config.yaml
n_layer: 14
d_model: 512
n_head: 8
n_kv_head: 8
head_dim: 64
d_mlp: 2048
vocab_size: 8192
activation: "quick_gelu"
norm: "layernorm"
norm_place: "pre"
norm_eps: 1e-05
positions: "learned"
qk_norm: false
attn_scale: 0.125
bias: "all"
tie_embeddings: false
parallel_block: false
init: "normal"
init_std_qkv: 0.0305
init_std_o: 0.0379
init_std_up: 0.0436
init_std_down: 0.0436
optimizer: "muon_hyperball"
lr: 0.00722
lr_mult_qkv: 0.4
beta1: 0.95
lr_head: 0.0061
grad_clip: 2.0
warmup_steps: 200
schedule: "wsd"
decay_fraction: 1.0
decay_shape: "linear"
final_lr_fraction: 0.0
batch_tokens: [32768, 65536, 131072]
seq_len: 1024
doc_mask: true
train_tokens: 444700000
steps: 7119
dataset: "wikipedia_en"
MLP neurons of a small language model. Each row is named by its layer, matrix (down: output weights) and neuron, and shows model dimensions 405-468. Each number is 50 + 10 x the weight over its row's rms, rounded and kept within 0 to 99.
A block is one neuron, or neurons of one layer that tend to fire together. After each block is what it responds to, as a language model described it from the Wikipedia text at the highest values.

L9.down482:55 57 66 53 54 54 65 56 42 72 54 51 50 38 42 55 47 47 41 55 42 28 37 51 53 32 59 44 54 45 36 53 32 42 64 35 36 59 43 47 48 59 55 62 56 48 54 31 58 26 40 42 34 57 41 40 55 42 42 51 45 51 55 50
L9.down486:53 40 37 54 47 55 47 40 59 46 63 63 52 27 51 59 37 55 36 52 42 46 64 32 57 62 65 42 53 55 64 29 52 57 45 47 50 62 41 49 56 38 44 43 48 43 56 39 61 62 54 42 61 41 63 59 58 46 37 36 59 46 44 42
L9.down603:48 40 49 62 63 46 43 33 49 55 27 37 55 50 63 57 23 37 50 41 38 36 38 52 49 55 50 55 48 46 65 66 42 31 39 34 51 69 33 61 58 57 52 62 45 52 54 34 61 46 49 44 54 39 57 59 59 29 53 53 47 54 52 74
L9.down895:30 57 57 42 66 53 67 51 47 65 47 53 61 53 51 51 36 53 32 46 63 27 64 46 50 56 50 53 58 43 39 39 33 31 67 32 45 58 54 48 56 62 54 67 54 50 62 65 59 39 34 25 62 63 73 50 51 50 49 38 52 51 48 39
Responds to: Mid-word subword fragments. Interior word-piece tokens inside long words, often after a prefix like in-, con-, re-, and before a suffix, e.g. incom-pet-ent, distri-bu-tion, infl-ic-ted.

L5.down37:50 49 54 59 53 34 52 47 44 48 51 39 52 52 63 61 49 69 60 57 56 51 55 44 45 68 53 37 50 41 42 45 50 51 32 44 51 50 37 50 57 69 62 47 36 55 45 54 53 57 62 43 58 44 58 74 60 53 55 51 43 40 40 40
L5.down204:50 49 65 39 31 51 40 44 29 52 44 33 58 44 59 36 56 41 54 51 59 45 31 43 45 60 49 41 55 43 38 42 44 41 39 41 44 45 26 43 33 46 34 53 46 31 54 48 39 76 55 57 75 44 76 47 54 53 50 58 53 60 68 31
L5.down415:59 51 54 60 44 35 53 46 30 35 51 59 49 56 59 58 41 52 56 40 52 41 49 51 36 39 48 52 49 45 46 45 59 32 57 54 60 43 44 58 55 74 44 50 49 49 54 49 54 55 58 38 69 58 55 32 50 49 57 49 46 74 47 39
L5.down537:56 52 64 52 53 64 62 58 43 50 45 35 50 54 30 58 45 71 44 65 52 39 58 42 37 39 53 59 47 37 40 58 57 62 53 51 50 54 48 57 45 45 46 30 52 41 49 55 42 45 63 36 74 59 49 58 37 63 51 75 53 55 38 33
L5.down539:47 49 58 46 47 52 59 49 54 60 59 53 50 48 55 57 30 45 43 39 58 61 38 42 33 55 47 58 53 63 46 47 70 49 52 53 50 45 38 50 62 61 50 66 43 50 61 54 33 67 51 58 34 36 59 56 70 51 48 40 52 48 48 40
L5.down764:56 55 54 55 53 52 60 50 43 33 25 35 57 57 61 55 46 52 53 59 67 41 54 37 46 55 65 42 47 46 58 39 50 44 48 59 35 58 67 53 37 39 51 36 44 58 66 38 57 43 32 36 57 71 51 51 57 35 59 59 54 44 47 45
L5.down1144:57 40 49 67 53 38 49 43 54 40 48 33 50 70 44 30 49 68 48 48 43 38 70 68 53 51 42 45 38 54 47 52 62 53 38 53 61 56 53 61 47 57 67 45 34 47 58 51 41 58 71 60 52 62 45 52 33 56 38 46 37 71 49 43
L5.down1471:40 51 60 45 43 28 48 63 52 57 65 54 65 69 51 44 57 66 58 46 40 46 48 65 47 68 38 57 44 69 55 50 55 46 41 65 52 34 50 48 49 46 64 34 46 48 47 54 62 56 51 56 44 65 58 41 49 64 54 50 38 70 30 49
Responds to: Mid-name continuation tokens. Inner tokens within proper names, titles, route or district numbers: epithets like the Great, title words like Once Upon a Time, hyphens in names, digits.

L5.down65:54 43 56 39 59 50 48 49 31 42 34 56 48 47 38 44 52 66 39 48 44 47 56 55 57 51 53 45 43 55 41 47 58 51 46 43 47 45 52 53 46 60 67 61 73 42 46 61 36 49 71 32 76 50 58 57 40 37 42 41 45 42 51 58
L5.down436:39 41 39 62 48 42 51 33 47 52 52 56 66 55 41 61 56 40 38 58 50 46 52 47 31 38 58 38 40 58 58 60 51 63 52 52 54 48 51 58 41 65 56 39 71 40 58 50 46 61 61 57 45 52 40 33 60 49 46 37 33 32 48 49
L5.down616:50 55 32 44 46 46 49 47 42 50 52 34 51 63 51 51 42 53 49 64 64 54 42 51 41 37 37 53 41 42 60 51 35 56 46 39 70 49 45 56 51 51 48 42 32 50 61 41 46 45 64 59 46 50 51 55 60 51 40 71 65 55 44 29
L5.down790:53 50 43 63 59 26 43 46 66 47 63 49 42 55 48 49 48 77 66 64 64 44 39 44 44 70 70 51 44 52 69 39 49 51 47 52 45 33 57 48 58 38 51 51 46 54 46 40 58 47 62 64 63 55 62 37 62 54 39 42 51 60 55 50
L5.down1102:72 43 58 64 30 45 57 46 50 66 44 28 38 64 50 46 48 61 38 62 55 46 61 50 39 63 49 56 55 46 43 43 49 43 55 27 46 48 58 42 33 63 62 56 50 59 71 50 61 47 58 29 45 54 36 45 36 38 48 49 46 40 55 45
L5.down1204:39 32 74 67 44 54 44 44 51 64 51 57 43 49 35 45 37 46 54 48 55 61 39 49 53 35 53 54 39 53 41 34 39 52 52 41 48 54 54 49 46 46 64 57 57 38 47 38 70 38 50 46 41 58 47 41 44 36 53 48 58 56 36 55
L5.down1461:56 34 45 40 50 59 41 48 50 51 43 44 50 50 59 59 34 48 42 55 44 36 49 37 57 39 37 47 32 62 52 45 40 66 48 57 50 52 47 64 33 58 35 52 37 55 43 36 39 66 39 31 42 41 51 45 56 26 57 42 32 35 47 51
L5.down1501:49 32 70 50 22 50 48 52 46 35 68 57 45 54 58 49 48 47 45 53 49 59 55 52 54 46 34 56 58 44 52 47 55 52 70 34 45 61 41 64 43 30 50 68 43 38 40 61 54 60 45 63 51 41 44 46 46 72 45 46 56 32 60 56
Responds to: Mid-word continuation pieces. Second or third sub-word pieces inside a word split after a short start like "to", "in", "the", e.g. to-mb, to-il, in-vi, The-ir.

L2.down135:57 56 62 53 50 40 52 53 74 47 53 69 54 55 47 44 51 49 53 57 45 63 48 63 51 45 58 49 46 47 56 52 49 65 50 61 45 52 42 50 72 54 51 31 41 38 35 43 58 58 57 37 45 44 49 49 65 72 54 53 56 51 44 42
L2.down2003:57 65 44 52 45 40 53 59 49 60 59 51 55 34 43 39 42 45 26 37 47 46 55 56 39 38 38 51 44 43 47 41 68 49 50 53 48 48 42 51 57 55 47 47 53 40 57 62 64 43 66 27 50 41 46 48 49 51 41 64 48 52 54 62
Responds to: Word pieces and infobox nouns. Fires on mid-word pieces of longer words (comm-ending, W-ether-ill, Del-ux-e, Sym-phon-y) and on "company" after "Production" in film credit lists, plus "success", "play".

L9.down326:58 44 45 46 33 36 38 67 59 17 54 53 48 56 52 57 63 49 57 59 40 41 44 30 40 44 56 56 67 41 45 50 60 50 61 52 45 46 44 54 59 59 63 31 57 31 42 49 46 41 54 67 44 42 48 65 47 40 42 46 45 57 22 37
L9.down547:62 50 39 50 64 40 39 52 70 40 41 56 56 44 61 44 42 49 61 51 47 50 53 62 43 51 72 56 40 55 41 44 59 62 54 38 57 62 29 63 52 34 47 54 58 42 43 56 45 75 53 46 38 64 40 34 52 45 39 49 66 49 43 38
L9.down1448:38 50 58 56 55 47 48 34 52 30 55 42 40 41 56 51 39 59 33 29 36 34 45 47 34 55 60 32 50 54 46 49 48 53 54 31 61 52 53 49 55 36 58 40 52 59 40 47 45 47 57 54 34 58 61 55 44 60 37 45 62 59 56 70
L9.down1565:52 66 46 49 54 55 44 33 52 53 55 39 53 50 55 40 55 38 49 56 59 49 55 56 34 51 63 64 50 52 54 59 64 50 38 52 37 44 45 34 49 56 61 45 54 35 67 49 66 43 42 41 45 65 63 61 43 49 51 50 59 48 62 54
Responds to: Space before dash separators. Bare space tokens after a name, year or word, usually before a dash in lists and bios, as in Miller - commanded or 1888 - November; weaker on mid-sentence spaces.

L5.down108:46 34 67 39 55 52 60 40 46 40 42 49 71 52 54 58 46 36 40 48 43 75 55 55 36 57 48 61 41 54 41 49 51 39 51 60 56 37 64 37 35 50 41 38 61 54 62 42 54 52 44 48 40 57 36 44 55 41 62 54 45 60 38 49
L5.down522:50 58 56 58 38 46 61 65 37 59 66 70 46 38 41 60 41 53 59 52 61 57 44 53 49 67 60 49 48 41 42 56 52 57 42 50 41 43 44 56 36 53 50 50 58 57 79 52 58 33 64 72 48 41 52 57 54 61 43 50 46 67 48 39
L5.down667:59 48 37 53 68 51 45 58 50 30 56 62 46 54 50 38 43 50 36 63 44 81 45 47 50 52 59 49 55 39 52 45 48 64 52 62 37 59 45 36 62 44 49 67 50 51 66 58 52 68 50 73 59 41 58 55 32 49 50 60 37 41 49 54
L5.down906:52 54 31 63 48 43 72 55 45 49 49 50 50 41 65 42 35 52 51 52 51 52 33 35 67 54 50 62 44 34 42 58 55 36 69 59 48 33 41 39 52 58 50 35 53 60 53 63 49 43 38 42 44 47 41 48 56 62 42 66 44 75 55 55
L5.down1288:55 55 54 48 63 57 35 45 62 38 46 45 46 50 62 44 69 35 46 40 42 28 50 52 42 48 56 51 45 50 42 46 47 44 70 56 51 44 49 54 57 45 42 45 67 42 46 49 53 49 49 63 38 67 33 47 41 47 51 53 57 43 36 52
L5.down1310:37 37 54 43 57 47 48 50 50 33 36 78 40 52 42 42 53 65 64 49 38 61 52 51 47 51 56 61 45 28 40 47 48 52 29 54 45 43 29 34 51 58 46 60 57 44 60 37 55 48 46 49 63 26 50 36 61 26 40 58 44 54 61 68
L5.down1798:49 47 55 48 54 24 32 30 67 53 54 40 44 60 52 61 53 43 62 51 38 51 55 47 54 37 55 47 72 47 58 42 36 37 36 32 71 55 46 48 54 52 39 53 59 66 60 24 57 52 43 40 40 50 55 35 40 45 51 47 44 50 43 44
L5.down2030:48 39 48 64 55 49 62 51 48 41 39 52 47 45 63 46 52 48 55 24 60 47 49 38 58 37 49 28 55 63 58 43 52 51 55 60 58 44 46 52 46 60 44 54 54 51 51 40 65 37 54 56 63 62 53 60 33 84 47 41 48 49 48 47
Responds to: Sports contract prepositions. Prepositions and function words right after a signing or transfer in sports biographies, such as joined Brentford on, re-signed with, contract that; also of in titles like Commander of, Attorney General of.

L2.down689:44 62 64 36 50 44 47 61 53 56 73 53 56 43 53 42 44 54 28 56 50 38 50 46 52 71 30 33 42 50 58 52 70 39 48 49 46 35 49 29 52 42 49 68 51 57 55 52 72 48 56 57 35 63 38 59 72 59 51 42 48 61 54 68
L2.down1562:39 67 56 39 59 34 45 65 46 54 77 46 52 51 49 43 38 52 36 53 62 40 58 35 60 59 51 31 52 61 50 56 49 32 55 43 36 40 57 34 39 46 51 64 47 57 43 36 76 47 64 73 25 48 30 62 54 59 62 52 41 67 61 64
Responds to: Main verb after subject. Main verbs directly after the sentence subject, often a bare stem before an inflection, e.g. explain(s), described, married, sold.

L9.down1010:55 47 41 62 63 50 48 25 47 35 64 56 59 49 49 49 65 58 29 48 42 53 60 38 49 51 48 41 62 32 58 49 47 41 34 64 33 62 46 44 61 46 65 36 43 40 60 45 49 59 68 48 56 41 52 48 49 51 64 52 48 50 54 48
L9.down1157:57 40 68 41 65 43 63 32 61 55 45 51 44 37 42 55 45 42 44 46 34 56 52 40 42 58 54 41 37 30 55 35 67 32 30 48 53 55 52 39 44 69 50 48 41 54 52 56 50 43 31 44 57 50 63 50 65 47 45 37 52 45 69 43
L9.down1703:50 52 38 52 57 56 50 51 59 52 46 63 47 59 57 44 38 38 35 44 55 32 41 47 62 70 63 52 47 54 40 65 48 53 39 61 42 65 46 47 42 54 43 38 55 29 35 39 60 57 56 51 49 62 34 51 64 48 55 59 41 29 49 54
L9.down1839:60 58 53 36 45 52 54 50 43 54 37 44 44 52 67 60 44 56 49 59 37 49 47 57 52 27 66 67 52 54 44 65 50 74 51 49 41 66 36 38 50 50 58 51 52 53 48 46 57 62 24 58 58 50 72 52 34 49 65 56 24 62 50 45
Responds to: Sports career and season text. Generic tokens inside sports career, club-season and competition text, such as the, digits and score dashes, as in "debut in the same month", "2-1", "spent 3 seasons".

L2.down559:58 64 57 51 49 61 52 41 50 28 48 58 48 39 55 54 33 36 46 63 47 46 47 63 46 52 48 50 42 54 46 46 53 37 36 63 64 52 54 50 53 54 50 43 48 35 41 53 40 57 30 42 44 20 55 42 47 53 50 44 42 56 36 47
L2.down1604:66 53 27 38 66 50 50 42 54 47 74 59 52 47 59 61 49 34 37 44 47 55 54 48 40 35 38 53 42 56 28 32 60 49 48 41 52 42 61 66 68 56 39 57 67 53 45 55 46 44 56 62 45 37 41 38 44 59 31 53 54 61 45 32
Responds to: Stock phrases in Wikipedia templates. Predictable words completing fixed template phrases in Wikipedia tables, infoboxes and census or sports prose: housing units, Republican hold, More images.

L5.down51:67 45 49 74 67 52 57 53 53 56 57 47 56 47 42 34 52 38 41 68 63 46 57 46 38 48 40 58 61 52 47 34 48 45 55 57 55 57 29 43 44 45 51 48 47 43 55 58 36 56 51 59 64 52 66 45 53 55 58 44 57 42 53 37
L5.down89:44 46 31 50 50 77 60 51 39 55 39 47 45 48 46 61 51 51 56 50 55 46 37 44 36 53 52 28 45 40 62 52 46 54 47 50 54 72 40 56 57 61 69 35 59 58 42 51 45 53 73 40 54 50 36 29 47 56 51 38 34 27 52 55
L5.down100:57 57 46 38 57 55 41 58 48 49 41 58 57 32 47 82 42 53 39 42 42 34 45 56 55 46 43 62 49 47 56 51 45 47 59 34 56 35 45 53 37 51 34 77 44 52 43 58 59 56 41 55 69 45 34 60 53 57 67 43 44 59 63 34
L5.down697:57 64 60 55 56 69 54 46 54 46 31 66 59 33 64 57 43 54 37 40 48 46 41 37 55 31 60 50 49 45 47 69 51 60 53 43 64 52 46 46 58 46 40 61 48 57 58 34 46 62 61 48 59 44 30 63 54 61 67 53 46 51 70 66
L5.down1300:42 37 35 44 51 46 45 50 62 43 53 43 49 34 61 29 46 40 58 62 52 58 55 49 55 48 61 40 41 56 40 58 64 45 52 41 36 49 48 53 43 53 54 66 29 58 42 45 43 59 71 57 49 35 74 35 55 51 50 42 55 48 60 60
L5.down1402:36 64 44 50 63 44 37 35 37 37 51 66 60 37 48 64 51 70 43 38 48 48 38 49 45 53 47 44 59 54 57 70 54 53 47 58 65 42 48 38 33 56 42 57 47 39 51 59 50 60 43 58 37 47 61 73 55 51 57 51 48 60 55 47
L5.down1716:40 53 59 59 61 48 49 56 45 41 46 47 60 48 47 56 37 47 42 62 49 53 46 51 51 64 55 69 39 47 52 49 52 35 44 53 57 53 57 73 45 52 44 59 51 64 51 53 47 51 47 58 57 55 26 67 49 55 45 31 65 41 63 42
L5.down1813:38 43 50 29 48 31 62 54 44 43 49 46 55 63 43 41 54 27 50 60 62 56 57 63 55 62 43 52 59 33 34 53 71 39 43 52 70 52 60 50 48 52 50 67 31 43 55 66 61 51 75 53 68 58 51 35 60 57 55 52 62 56 52 55
Responds to: Verb inflection endings. Inflectional suffixes that complete a main verb after its subject in narrative prose, such as reach-es, rule-d, travel-led, with occasional directional prepositions like to, into.

L5.down109:38 49 48 31 63 42 46 66 67 62 70 56 50 59 38 43 51 25 57 49 58 37 39 41 50 49 43 54 41 64 29 63 37 50 56 43 47 60 33 58 57 33 53 61 55 52 71 58 56 29 49 54 58 37 31 45 55 46 43 69 40 40 44 55
L5.down497:56 52 59 54 68 39 39 47 53 70 47 44 58 41 56 69 43 52 43 61 62 50 51 48 39 65 60 44 34 40 42 49 54 45 38 62 48 60 61 43 63 45 42 61 53 53 75 48 40 60 42 70 55 58 51 64 53 57 37 69 57 33 39 68
L5.down563:59 47 50 58 46 45 45 67 45 53 57 57 44 52 60 65 53 36 54 58 61 42 55 57 61 48 55 55 58 55 38 35 37 43 50 40 47 43 46 47 46 46 53 59 50 58 46 44 37 38 45 63 58 40 50 41 59 31 60 46 37 39 20 55
L5.down900:32 60 58 49 43 46 52 37 56 40 30 57 49 56 59 42 56 43 61 63 43 65 48 67 59 36 54 34 45 54 38 52 59 28 35 38 60 38 53 67 33 63 48 40 67 57 41 30 44 43 39 47 62 42 67 57 73 43 65 53 60 52 48 52
L5.down1176:37 57 55 51 53 54 35 53 51 37 59 64 56 57 42 38 57 34 37 57 38 44 68 41 40 59 71 63 55 55 44 37 40 57 46 57 54 42 49 45 53 55 48 43 71 46 55 34 43 60 50 51 53 50 51 57 50 46 54 42 61 68 58 57
L5.down1259:25 58 52 35 44 61 32 53 55 44 70 61 55 50 55 35 50 53 40 60 49 54 57 46 46 34 42 57 39 50 69 58 61 52 44 50 66 69 69 46 49 55 38 31 64 55 71 40 62 46 48 76 47 60 53 41 58 69 50 46 45 50 53 70
L5.down1543:38 54 43 53 72 57 58 59 64 64 47 33 36 41 60 58 51 46 48 51 63 46 63 66 63 67 41 34 52 53 50 65 48 44 67 39 42 52 38 43 38 53 44 44 67 56 59 45 48 50 53 58 47 59 53 49 60 40 46 70 45 65 54 30
L5.down1781:37 50 49 64 63 55 36 34 34 50 60 52 72 60 58 43 44 47 41 46 54 46 45 49 32 32 40 49 43 43 60 34 69 54 46 54 61 47 55 59 55 47 48 45 60 39 59 70 42 49 54 73 47 39 48 52 63 61 75 47 64 53 53 51
Responds to: Second piece after word-start. Word pieces right after a short opening fragment, often a lone "a" or single letter: a-isle, a-ft, G-á-spár, c-rum-bled, p-se-udonym; sometimes a whole word after a/one/an.

L9.down527:59 60 25 78 49 43 48 49 68 63 64 35 71 46 54 62 44 51 48 49 59 49 67 39 52 38 44 43 34 58 49 52 57 49 56 56 50 37 38 43 53 59 59 43 58 48 49 63 40 43 38 49 53 67 40 58 42 40 44 52 57 56 59 46
L9.down778:45 47 47 42 61 40 51 39 49 47 47 21 35 53 33 68 29 68 45 43 44 52 43 56 35 35 58 67 39 41 51 63 58 55 64 63 39 40 57 67 44 43 54 40 66 42 53 53 49 52 73 56 55 67 39 55 51 51 40 47 50 43 57 48
L9.down837:44 69 53 47 57 57 53 58 41 64 33 42 46 46 64 67 44 35 45 51 46 65 65 49 56 40 44 57 25 63 46 69 46 43 49 63 40 50 59 45 47 49 56 36 42 47 56 46 35 57 72 43 57 58 46 62 56 47 56 45 47 40 50 43
L9.down949:54 62 55 57 68 54 67 54 60 58 44 69 61 40 49 67 46 54 58 55 68 49 57 34 35 40 37 76 51 52 32 57 60 49 43 61 31 42 51 57 38 57 67 38 46 60 36 55 36 66 43 54 45 52 47 29 50 61 34 46 37 56 54 57
Responds to: Prepositions before dates. Prepositions such as on, in, about that follow an event verb (born, died, released, opened) and introduce a date, e.g. "was born on", "died in".

L2.down151:50 42 62 48 58 59 43 40 52 54 47 45 49 52 52 53 59 53 38 35 70 44 27 60 48 66 48 29 59 51 49 66 53 40 40 54 62 55 73 70 41 63 58 44 34 56 46 55 52 43 53 58 40 36 49 42 55 33 58 46 45 51 41 42
L2.down1647:40 52 58 37 72 57 44 44 49 47 57 49 46 32 54 46 55 54 46 61 56 50 56 71 50 53 63 47 55 36 33 59 51 62 53 49 52 66 64 66 32 50 69 58 30 55 33 55 33 58 47 65 34 56 58 48 45 43 44 51 37 46 47 46
Responds to: Biography article openings. Line breaks after the short description in a biography article (e.g. American politician (born 1937)), right before the lead repeats the person's name, plus list dashes, "Personal life" headers and birth/parent words.

L2.down417:54 49 49 50 38 52 38 48 51 44 66 41 40 49 41 56 57 59 43 56 41 49 35 55 44 43 56 28 45 68 48 42 62 50 53 55 51 42 40 73 67 58 60 65 38 54 33 55 38 33 50 74 50 50 43 38 48 39 49 61 50 43 66 61
L2.down1910:61 51 33 54 53 41 31 42 46 53 60 52 41 43 44 49 60 44 52 72 44 62 48 56 46 50 39 47 59 56 55 49 35 53 53 46 55 32 55 36 49 61 46 39 53 55 45 42 49 54 69 74 60 45 61 41 43 50 60 56 52 46 56 50
Responds to: Hyphens joining compounds. Hyphens inside compound words and names (Start-Up, semi-final, G protein-coupled, Vice-Admiral), plus list-item dashes opening lines in infobox-style lists.

L5.down316:52 46 47 28 41 62 53 58 55 45 55 43 62 53 39 44 38 78 45 54 46 68 68 51 51 36 34 57 50 40 54 50 66 46 46 25 52 66 55 50 56 42 74 52 47 46 63 38 47 35 48 45 58 46 48 69 45 27 53 60 64 44 56 53
L5.down356:60 68 38 53 47 46 42 52 54 58 62 44 60 43 50 54 49 51 32 43 42 62 62 42 53 34 60 52 47 55 49 54 34 60 59 51 40 42 42 58 58 41 49 29 62 51 57 50 37 59 46 60 32 46 62 56 59 59 41 60 56 79 36 39
L5.down792:59 50 52 63 50 46 57 64 45 50 57 61 45 41 54 57 52 58 34 39 63 52 56 50 39 55 52 65 43 57 44 46 39 37 29 52 55 61 68 51 60 65 55 38 44 47 31 55 60 44 58 57 59 50 46 64 42 38 46 52 43 46 64 32
L5.down1177:55 47 50 63 49 38 35 65 61 62 55 42 38 33 59 43 49 40 55 30 53 52 42 52 66 64 38 43 37 53 61 53 26 61 60 37 44 47 62 46 29 49 43 55 59 41 43 39 34 53 53 40 65 53 57 65 48 37 54 50 68 47 49 45
L5.down1292:56 30 51 51 43 52 37 49 44 52 50 45 46 43 68 50 47 54 46 61 41 56 43 29 48 38 68 47 53 40 40 31 48 58 64 61 49 44 54 54 56 52 40 66 42 34 62 44 38 49 44 58 33 45 53 41 53 45 57 43 53 42 47 43
L5.down1765:45 34 51 63 76 47 60 44 45 58 49 59 55 32 40 53 50 55 40 48 43 58 52 48 64 49 58 54 62 47 52 49 47 53 52 38 53 43 51 45 33 50 51 39 47 59 31 36 69 61 54 52 37 46 60 41 47 55 53 49 37 38 65 56
L5.down1970:46 28 61 44 53 51 41 49 38 65 34 31 55 62 67 47 64 61 37 60 50 45 68 42 46 32 67 45 33 36 38 51 55 25 64 61 42 70 51 54 44 41 51 52 38 49 59 45 47 43 33 29 55 47 68 47 61 55 57 29 45 55 43 65
L5.down1985:70 56 69 61 36 40 45 49 53 64 59 55 39 33 29 48 50 43 67 52 38 30 60 67 63 35 40 57 38 69 52 43 36 45 54 38 38 38 42 35 47 36 47 63 43 57 45 60 42 57 57 46 48 48 68 55 52 36 46 57 41 61 50 22
Responds to: Date/place preposition cue. Prepositions like in and on right after born, died, founded or folded, just before a date or place, mostly in biography sections ("was born on", "died in").

L9.down1070:47 53 42 64 45 60 54 49 44 39 43 58 45 64 42 56 45 59 38 57 67 31 37 52 47 51 51 40 52 56 42 42 43 29 53 36 44 45 46 55 60 48 35 43 59 66 53 59 53 49 60 68 59 50 56 58 52 61 42 58 40 61 63 39
L9.down1426:55 33 49 57 68 69 50 57 49 50 43 53 46 48 44 69 56 50 50 40 46 52 62 60 49 61 48 63 40 68 45 53 46 49 73 63 63 45 61 43 36 59 48 38 41 53 62 39 62 48 49 74 61 46 54 46 71 46 51 47 47 49 45 41
L9.down1974:65 45 36 66 68 45 59 61 48 28 52 53 42 56 50 49 46 54 45 50 56 40 66 42 54 45 38 46 67 56 65 45 54 51 69 58 37 43 52 56 48 58 29 67 55 52 47 49 52 44 41 57 50 31 43 51 54 53 70 46 39 47 53 33
L9.down2044:67 31 40 53 62 48 52 58 43 33 52 44 31 41 36 62 41 57 58 55 45 44 51 47 50 47 33 54 54 60 58 51 39 46 55 46 47 42 51 50 52 53 37 57 60 51 55 31 53 37 41 49 63 36 36 38 42 62 57 45 35 45 52 38
Responds to: Main verb completion. Fires on the main verb of a clause, often its last piece or inflection ending (-ed, -s, -ing), right after the subject in narrative text: jump-ed, wake-s, eschew-ed.